{
  "bias": "none",
  "tie_word_embeddings": true,
  "parallel_block": true,
  "init": "normal",
  "beta1": 0.95,
  "lr_head": 0.0103,
  "decay_fraction": 0.704
}
MLP neurons of a small language model. Each row is named by its layer, matrix (gate and up: input weights) and neuron, and shows model dimensions 224-287. Each number is 50 + 10 x the weight over its row's rms, rounded and kept within 0 to 99. A neuron's up and down rows have the sign that makes its largest values positive.
After each neuron's rows, "fires in" lists the words (lower case) most often at its 100 highest values on Wikipedia text that the model never trained on.

L9.gate232:74 43 51 49 63 44 44 35 36 44 22 37 60 38 40 58 53 38 40 59 45 65 36 66 58 57 62 55 56 47 54 37 62 41 39 40 70 57 48 68 51 58 61 46 45 35 47 45 60 65 40 58 51 57 52 66 53 65 57 55 45 63 40 64
L9.up232:59 58 39 53 54 64 46 36 56 39 12 48 54 53 42 58 52 32 56 56 47 49 57 69 51 67 49 60 58 46 74 41 55 67 62 45 61 62 52 59 53 33 54 39 43 56 42 45 56 58 42 59 36 55 45 49 66 61 40 57 67 54 36 58
fires in: "as", "assurance"

L9.gate364:49 48 48 36 29 44 31 51 49 49 42 39 46 45 44 51 50 58 44 40 58 46 31 56 48 64 53 47 56 46 36 57 28 59 30 55 41 56 55 57 59 55 47 52 56 49 43 51 39 38 40 42 47 56 56 64 57 45 54 47 59 50 63 41
L9.up364:36 60 55 36 39 62 47 53 45 66 70 28 50 42 45 40 42 40 53 49 55 45 58 53 70 45 50 67 36 56 50 50 45 30 62 65 40 53 46 36 61 36 51 63 56 35 54 49 53 47 44 70 74 48 35 70 53 50 30 46 45 45 48 57
fires in: "years", "season", "4", "year", "6", "months"

L3.gate99:58 70 53 54 69 39 52 29 52 61 33 61 54 48 55 51 65 46 49 51 55 32 55 43 38 51 60 69 33 57 32 50 37 43 45 53 59 40 49 54 52 45 52 58 56 54 44 65 57 48 55 47 33 52 48 44 66 61 59 76 37 57 26 52
L3.up99:58 41 54 53 55 54 61 30 39 70 34 50 45 46 55 22 47 56 58 49 65 43 64 37 60 66 41 56 33 50 61 52 48 59 69 55 48 41 59 62 54 46 63 50 64 53 59 54 50 62 66 52 64 49 51 69 45 65 32 70 43 59 35 60
fires in: "of", "as", "born", "and", "by"

L3.gate475:56 39 48 55 46 42 49 50 44 49 41 36 47 58 32 43 48 29 53 54 35 42 36 41 58 48 46 44 45 47 56 58 53 40 37 55 48 32 51 34 63 51 65 54 35 54 53 55 48 40 38 46 44 24 53 49 62 42 53 46 60 50 47 54
L3.up475:67 43 53 44 50 49 44 50 60 62 67 50 40 55 50 43 51 38 49 45 29 37 43 45 55 50 50 74 59 62 61 56 60 26 30 55 52 44 34 54 61 53 55 64 54 58 43 54 48 47 40 60 44 31 37 47 67 49 45 61 56 56 44 42
fires in: "the"

L4.gate442:63 53 55 36 61 49 59 49 38 38 44 57 75 45 54 41 45 38 57 53 52 30 54 55 38 37 56 53 41 49 49 53 41 53 68 48 60 69 37 73 46 61 50 58 56 59 58 55 32 25 42 57 44 48 55 44 47 47 60 54 66 48 34 69
L4.up442:55 55 45 52 47 44 56 63 46 56 36 49 58 32 51 33 50 38 54 66 48 52 63 61 37 45 50 49 47 63 48 56 50 45 58 48 62 60 29 69 49 55 39 40 46 47 47 36 39 46 33 41 56 40 65 43 51 45 52 40 55 29 50 63
fires in: "as", "cast", "roles", "role", "den"

L3.gate547:44 37 52 27 55 44 67 34 50 62 32 60 52 54 60 48 21 49 44 47 62 56 60 37 51 49 52 72 32 55 59 38 39 51 49 40 36 74 42 71 59 37 40 64 56 54 23 61 43 35 43 48 46 41 42 45 47 50 48 54 59 59 26 59
L3.up547:61 65 48 46 47 36 52 59 57 41 42 43 51 40 66 42 43 52 46 56 56 66 32 42 44 44 52 45 33 53 67 41 61 43 56 63 54 43 39 60 57 53 20 57 25 49 45 40 59 41 43 51 57 53 55 45 52 48 43 39 32 66 39 54
fires in: "had", "he", "to", "with", "has"

L10.gate567:43 40 69 45 46 54 39 41 56 60 41 45 37 58 55 48 50 49 59 49 51 29 47 55 44 44 43 57 53 72 61 63 50 54 53 43 47 51 51 50 61 32 53 53 33 53 34 48 41 60 57 50 37 61 61 58 48 51 52 63 62 61 31 66
L10.up567:39 70 36 59 51 55 43 54 40 45 56 30 46 51 29 32 50 47 46 41 55 52 40 44 60 52 43 52 59 43 58 40 51 61 57 57 55 36 62 48 61 62 46 51 30 62 25 63 40 53 36 38 31 63 33 62 46 51 49 49 69 46 45 55
fires in: "the", "0791468654", "0226162317", "59334", "01909", "s"

L10.gate582:47 38 44 53 64 55 58 49 59 48 53 46 60 40 39 49 36 57 41 61 60 43 42 41 45 62 40 36 43 55 58 43 64 46 33 30 48 52 56 48 46 27 31 72 49 54 54 48 65 55 41 34 58 34 58 51 62 61 36 36 46 51 54 47
L10.up582:52 45 37 56 69 48 59 32 53 65 59 30 67 51 34 30 42 55 62 60 34 53 40 56 44 53 59 52 52 41 56 44 43 53 58 38 46 47 65 56 62 40 31 65 60 37 46 41 74 60 40 49 46 23 45 52 46 45 66 41 48 57 37 61
fires in: "has", "for", "are", "and"

L10.gate421:52 39 55 46 72 51 55 33 61 54 35 53 64 30 48 50 42 65 48 58 60 69 57 34 54 61 40 69 35 54 45 48 42 50 52 50 46 34 35 52 43 52 24 45 59 50 56 46 57 51 56 38 49 53 45 48 67 62 30 62 55 54 51 49
L10.up421:51 31 48 39 76 44 47 52 54 59 58 50 45 37 45 39 51 39 63 47 47 69 43 43 46 53 58 40 40 61 50 50 40 54 46 74 46 55 51 45 69 53 49 56 64 50 46 32 33 59 46 58 71 52 59 45 43 50 39 51 57 54 47 70
fires in: "has", "have", "had"

L5.gate569:60 29 43 46 51 38 28 55 57 48 62 46 42 50 38 37 53 44 36 64 54 42 43 39 39 64 49 54 47 68 66 61 42 47 48 57 32 30 45 48 53 45 28 49 48 28 58 80 60 61 35 48 42 41 44 52 57 48 50 45 57 63 56 63
L5.up569:48 69 55 45 65 24 46 35 47 65 57 20 51 59 32 55 56 53 49 59 50 44 44 59 37 64 40 50 57 43 49 59 50 42 52 43 72 59 53 54 47 48 65 44 40 42 53 46 56 37 59 51 48 48 45 37 61 53 46 52 37 46 45 53
fires in: "both", "of", "most", "all", "member", "among"

L6.gate216:23 43 41 48 54 49 53 31 57 60 70 38 51 41 41 48 47 42 54 43 49 35 55 63 65 40 56 30 54 55 71 55 58 37 34 41 52 50 52 45 56 39 52 69 52 40 56 41 66 50 56 59 55 45 49 64 53 50 68 42 58 51 41 38
L6.up216:66 35 59 66 59 45 49 58 51 65 51 46 61 57 54 65 51 52 61 49 36 38 37 38 45 56 48 43 48 54 54 55 51 40 35 46 32 51 55 54 57 40 56 49 49 51 58 38 58 48 41 58 55 49 57 70 50 44 63 58 48 52 48 39
fires in: "september", "november", "december", "april", "july", "august"

L9.gate275:56 71 63 18 51 44 49 49 52 58 33 57 44 25 47 55 30 61 48 39 61 51 34 53 47 55 55 61 41 68 59 41 64 55 58 45 37 45 50 36 46 51 48 51 50 48 07 42 42 37 50 66 53 47 40 47 31 56 51 42 47 68 50 52
L9.up275:52 39 44 50 41 59 62 48 52 30 45 54 52 58 61 33 46 48 61 37 20 67 51 47 32 61 47 56 53 38 46 44 67 56 43 60 44 45 52 48 73 52 43 58 46 47 46 66 51 38 63 58 48 60 60 56 36 53 59 62 55 25 64 52
fires in: "took", "went", "take", "moved", "was"

L3.gate799:74 54 39 51 45 59 35 53 46 38 57 58 50 47 62 46 55 46 53 49 45 38 41 53 43 48 57 55 47 54 68 33 61 39 43 25 54 39 39 51 56 55 60 65 50 40 52 43 45 58 47 33 52 34 42 55 51 45 42 54 49 42 54 37
L3.up799:59 53 49 56 49 68 46 46 63 32 59 45 63 54 49 41 49 34 54 38 48 64 34 37 48 45 46 52 40 36 53 39 61 64 37 36 52 49 07 38 53 50 49 52 51 39 60 52 46 53 51 69 49 51 44 61 51 52 71 54 57 51 35 35
fires in: "the"

L6.gate417:49 40 55 54 48 64 63 58 36 30 53 41 48 45 40 45 44 45 53 50 29 35 39 60 62 35 49 59 58 45 58 44 38 62 57 48 51 43 51 56 60 59 57 51 52 55 61 41 50 46 37 49 49 51 55 49 40 26 50 52 44 35 68 77
L6.up417:39 55 53 51 67 47 50 43 41 37 40 48 56 55 49 40 41 60 45 62 51 57 65 42 52 42 47 66 52 46 60 41 65 51 39 59 55 37 37 52 66 57 48 46 51 38 66 45 62 58 53 57 61 43 32 46 54 55 61 47 54 53 65 66
fires in: "war", "season", "decades", "years", "ii", "ago"

L10.gate684:63 58 71 51 40 21 30 51 61 35 54 44 59 39 44 52 56 59 60 22 51 54 52 39 46 63 51 71 33 65 67 57 60 48 20 63 41 58 48 40 47 34 54 61 62 59 57 59 30 39 59 48 56 53 46 57 55 45 60 45 53 39 41 45
L10.up684:41 66 53 37 65 49 61 48 78 52 43 61 59 53 42 68 61 63 41 53 73 56 45 39 57 50 53 43 61 42 74 40 46 65 40 54 37 56 69 43 36 59 49 51 53 62 64 57 79 62 49 52 54 58 59 43 57 62 55 58 58 47 59 52
fires in: "in"

L3.gate215:35 46 40 50 60 43 39 52 43 49 34 63 38 58 51 69 32 58 47 49 48 39 54 35 44 58 71 35 40 61 38 65 49 67 66 57 51 58 62 64 25 65 53 40 62 65 60 51 47 39 38 48 62 67 48 57 49 60 57 44 48 47 44 52
L3.up215:42 42 50 56 46 54 60 55 53 48 25 58 64 59 60 65 59 49 52 65 44 31 60 56 39 45 48 66 59 39 38 59 53 55 52 54 45 43 49 64 23 27 30 51 44 42 59 32 60 53 37 55 51 59 41 47 67 47 47 42 47 39 48 62
fires in: "by", "of", "as", "hcy"

L4.gate245:57 58 44 29 60 39 61 62 52 58 46 44 55 46 45 31 52 55 61 47 59 63 59 52 39 36 62 48 61 55 60 46 68 70 56 41 45 59 38 42 62 59 41 69 50 45 64 45 38 37 45 46 56 34 60 48 52 55 50 56 42 71 51 42
L4.up245:51 53 67 41 59 51 46 56 75 42 50 51 42 50 68 41 61 40 47 38 60 52 60 51 49 58 48 23 60 45 52 62 34 53 67 55 29 36 46 49 48 58 36 61 31 42 32 52 60 34 51 41 58 64 75 62 55 62 47 55 36 59 48 57
fires in: "by", "year", "production", "time", "history"

L10.gate89:54 54 40 41 34 54 50 44 62 55 37 53 53 56 41 58 29 53 50 52 53 55 35 57 39 50 60 41 42 23 44 48 59 51 45 57 64 50 64 46 34 49 61 47 55 42 67 52 52 38 44 58 54 53 49 68 60 48 57 47 46 51 54 44
L10.up89:59 53 50 37 58 46 59 30 55 56 53 43 57 53 56 57 55 62 54 54 38 61 49 68 52 47 67 52 58 58 65 43 53 51 27 53 43 41 46 55 35 61 55 60 43 43 58 49 55 42 40 61 60 55 77 59 38 41 67 43 52 83 39 55
fires in: "after", "september", "october", "november", "december", "july"

L4.gate136:34 47 64 62 44 31 48 46 32 64 44 68 62 51 45 38 52 52 48 60 44 55 55 48 54 54 40 55 53 57 62 38 55 51 53 61 41 53 54 58 45 50 35 46 45 49 30 68 52 50 32 47 30 48 35 59 56 39 42 55 56 60 57 52
L4.up136:35 35 43 36 47 38 30 39 56 47 53 55 65 52 45 53 55 61 50 45 62 61 38 58 43 63 53 63 54 56 67 35 54 43 63 42 45 57 57 57 37 65 48 38 42 52 57 54 44 55 55 59 53 45 59 67 58 37 46 60 34 57 60 42
fires in: "in", "to"

L3.gate19:55 60 46 62 74 36 48 61 44 43 57 30 69 49 51 44 39 51 60 41 48 54 55 45 62 52 30 36 54 48 54 47 35 48 59 50 47 60 47 63 48 49 55 49 63 27 50 68 62 55 49 39 49 35 55 35 40 41 46 50 49 53 32 44
L3.up19:27 44 44 55 49 66 71 63 57 39 44 69 38 51 37 42 44 39 58 18 50 50 42 56 52 64 47 59 61 58 47 45 47 36 41 50 44 48 44 53 43 42 42 45 68 34 73 27 27 69 58 50 45 68 48 52 60 43 44 33 39 57 57 38
fires in: "war", "warped", "wars", "warwick"

L5.gate255:49 56 34 51 69 65 49 44 58 52 62 63 54 61 44 48 50 57 50 54 39 59 49 67 41 50 61 68 67 67 53 53 43 50 56 59 54 45 54 52 52 33 59 54 31 49 60 41 51 65 69 37 54 40 63 44 53 38 44 59 41 71 40 66
L5.up255:50 53 56 51 54 56 48 35 49 56 53 66 45 56 49 27 47 56 32 51 37 60 41 49 44 61 59 65 66 58 58 50 44 33 47 59 46 32 47 49 35 35 64 49 44 64 47 22 65 53 58 42 51 45 60 52 46 42 41 58 56 45 41 35
fires in: "part", "of", "under", "by", "per", "age"